{
  "vocab_size": 18105,
  "norm_place": "pre",
  "attn_scale": 0.125,
  "bias": "all",
  "optimizer": "muon_variant",
  "lr_mult_o": 4.0
}
MLP neurons of a small language model. Each row is named by its layer, matrix (up: input weights) and neuron, and shows model dimensions 112-303. Each number is 500 + 40 x the weight over its row's rms, rounded and kept within 0 to 999. Numbers have three digits each.
After each neuron's rows, "fires after" lists the tokens most often just before its 100 highest values on Wikipedia text that the model never trained on.

L2.up825:513528406498528480544417499506518514436438460564443401499477517509491457517475420526451441467523485507493504430491513566558471481469497527441442480544438508447598467465506492431544506444498485466594422534534510481510458621510516476515517425430464533553439504446476476571528455521465474471515523535413490518496533562496450469537554498571533524574473556466543489481485505494513490483456482482539442469493428485530491495493469496501536489431452439511539478505592497525512526438549505507565539461528457485494539517553519504469492535442571525417425510538532472506434488532528511494
fires after: " the", " pl", " vol", " F", " The", "ilm"

L2.up264:548515489485491552437459556527435517548464460467513461484528488563563583504523502486487511441539478542508537476525471527495535476550453550498514549536555520529488444596417445533434491488545461505534471524488534534461420494504429504469512471523530538493502498551572461496509502429491552439521559514549430541547526570482481416575494569500486540510484464519496451582514490458487540488522554541538539492505541539428490478479427524563447479422541480502528529446512507424583545517461462504413437520482482501536575463467472497507508509532505525475521438511506549494548492513568543485
fires after: " |", " L", " ENG", " HUN", " G"

L2.up1690:464548551485566475503429500489550447521523505540467591514507467530431518485477500512567633505561510460476392423524527530466524518525476477529466459598552469516539508544500547554477510522508475482520420536460441496488484491532553458481416575484434580516472525498519572483546459455484512475561493497559453479519494491541532499508421572552468486536486496479565490551492463560491445464439458435507470463486503450443539550526579535490485484526540515500534465470547484473510513530471539451442444543524462486470486480554450465479556545555492438467504448500512556467483497432502484511
fires after: " U", " A", ".S", " State", " state"

L2.up1533:579569480497495495536526555512489514488543500447468473495451529501465530496522567479511465503539531419450527519518464517505574509510442529569492448517475496458514457490511464487498443521463497473528514481491558596550452505532465462482491498446498523465513411520492536543502414496601476430476397483413562491469471501465506455547540515449549475506503514486540514570449558489468581531462491455501463537473507471502589550428429481483535544529445525503497534481556461582471490465489559587454505576543460492522503523557456439477471468442554477540469504480494466523501493487455375519
fires after: " the", " The", "The", " Co", " c"

L8.up366:539489516559484586524520486442459546518511563603458549552547508503503485483473474461530477463544530459465484436524465486481492522533445492556518505427541522488457542459485493586502510564477476480466535553527479507443476553491549587505472549483482524481483518460532472471365517530505465565520487525579465521431561415577471501536476518465519555433534549545506472503437508530536424521472514452541451517523471423627478463515535492473445466515533463473524504567525490551471423489459468507486477585507483453479502534527405499584524485527593469507421487576502521548567458477481485539
fires after: ".", " ", ":", "–"

L2.up318:447515511495443430499498478484509469464556407585530452499522487546488514552453565457553510498475478558519520560532579462547504574512534448570529505512554559472464515549553558458481528502595540514546514492467487455484576561487545521522488483474513480413534492552532529480504540467482536491538517468515416498478519508456459392571493462480544446544487513497543494510525443458470540529498505430544506514499516420492503485418468469526585464453382521504504523547580501487579520572482468487481464559511528468499533531500505478470497561526526534509461459502462497489483565530438514477
fires after: " in", " In", " and", " but"

L8.up1705:525477517496553460522494506559580441455533482597530549530524511525509451533458547551442520523475443478522467456462464454577470470476469443563522514494492381516519502490547550456464488481460546513547500566445557593460496523430488463471544483488473491535448497536410484520521495465485621585513488513477533505489534518523507497506469510553515438491471538501418500473454542465520530521519583548464509542437493442495527512547451454525524444510485576493524555456476545516506498556544519461494525484510494487441499457488492508546448506521429516540503502471484469514460457520521492474
fires after: " |", ":", ",", " and", " by"

L8.up557:465493463533494507523513519459482531458495497493543528499512488490491570458484498530512487459431533572554441553501444491480542548462470581534456515502501522519492454397509492486542504540450507509486552551524477551473549491536517594511481497452448477535526477439522544521506443461566465449505466456467512530549554464438479510591520502478470557568532529515471452514538499560482502480484475439563500503526516474524498451527446436434528437441555505507538506479544548513483507434468415529375553472463435555465439550532472500524468493481535508466492503498551448509543456572474504519
fires after: " "

L2.up1186:421469493502484437472514476526513472469499513429451476515547552528502480579453493458538504534508512531444544479497522478508540506556514495547501561518431528457445499448472503522474546560533476480491508515528488548435412431522501541515490450553484482530439479505553533514517516498545513454467493476437482409508535500588457426548501496477490522485439528496521442536498471464573525473462497502524489546489431590530437520455442552463470486479531491560465484461538508534468526540480461495518500567444452524531576519536457547512487487490494508457468471460546559511508537472506561498
fires after: " |", " ", " \""

L8.up339:517464459496514531457412512501447531524499469446455532431411527495516526469545458556525506499494502555497542462488476451474539448544570481537505493482397556513500467538431575535484558504485513457419518534535514560566476534487500435450461547479477446548609532509414550523521528537536534449480415554508494499439524534518524514470471488514597528556555518471534502473494546480440417505471531452532561514505551506552450521466467511509435489417504442527519544515504481527461539411471431491572517498427522466481537485594506528562585533508497490570432536492554496495470537446538545490
fires after: " |", " T"

L2.up905:458550511421499540487474513484492544503532517479513402468476509477484542641526558536506474420503529502443461526496517523482479469513430518480499524473526494469478556446518551487489442513525509505469510545505491466512462557536473553510541502490506564452453512491488513516500525414531513457539527454480517512512509521461463547462476462526513421576480539455461537547521454468498543569460519521512550500513493473528467504401434511534544523485434499528478501528598531529443446503419507480517434541485483501482427495499448423520496510434553533515468494475471499549509499516501546413
fires after: " (", "-", " in", " but", ","

L9.up152:504460457430494579549426548467499474554472502512507553537527552453512492546523519548495501531464497553456483581466459594518487508470506492549452416541474477436527473426467496465515539466476464451438412527572417469570516505534618477518496529508469473543496483506457594523480499521521464536474461515539544480505589481443477534478511480430486493516461497559538549551525546576425578454417445468565497512489447443505516529499456522463481501512531502552525473420508507480493514520525503538491495480483507522494504544478495479496584515455475499481511571494522435532477562482459529490
fires after: " ", "–", "\n", " and"

L9.up991:535523540529482521556536543482453521522572592598424553560508578558527435490442494544514533506525470487470587501421501465587526496507500527499472491525475492464521543518444498499538449561458477586486466495567494533406451505445473467455498557591511501484521538445495538496490513496553539521529529521501468495502452532523458514521553464498447499467462432492493473447514439442457481533526488495486549466433572499441432451447453486447486471579486527548463491566506515555489556530518537515534486454498487486520475480566475502495515504494388480530519502539504553538442521497481436478
fires after: " |", "-", ":", " AUS", ","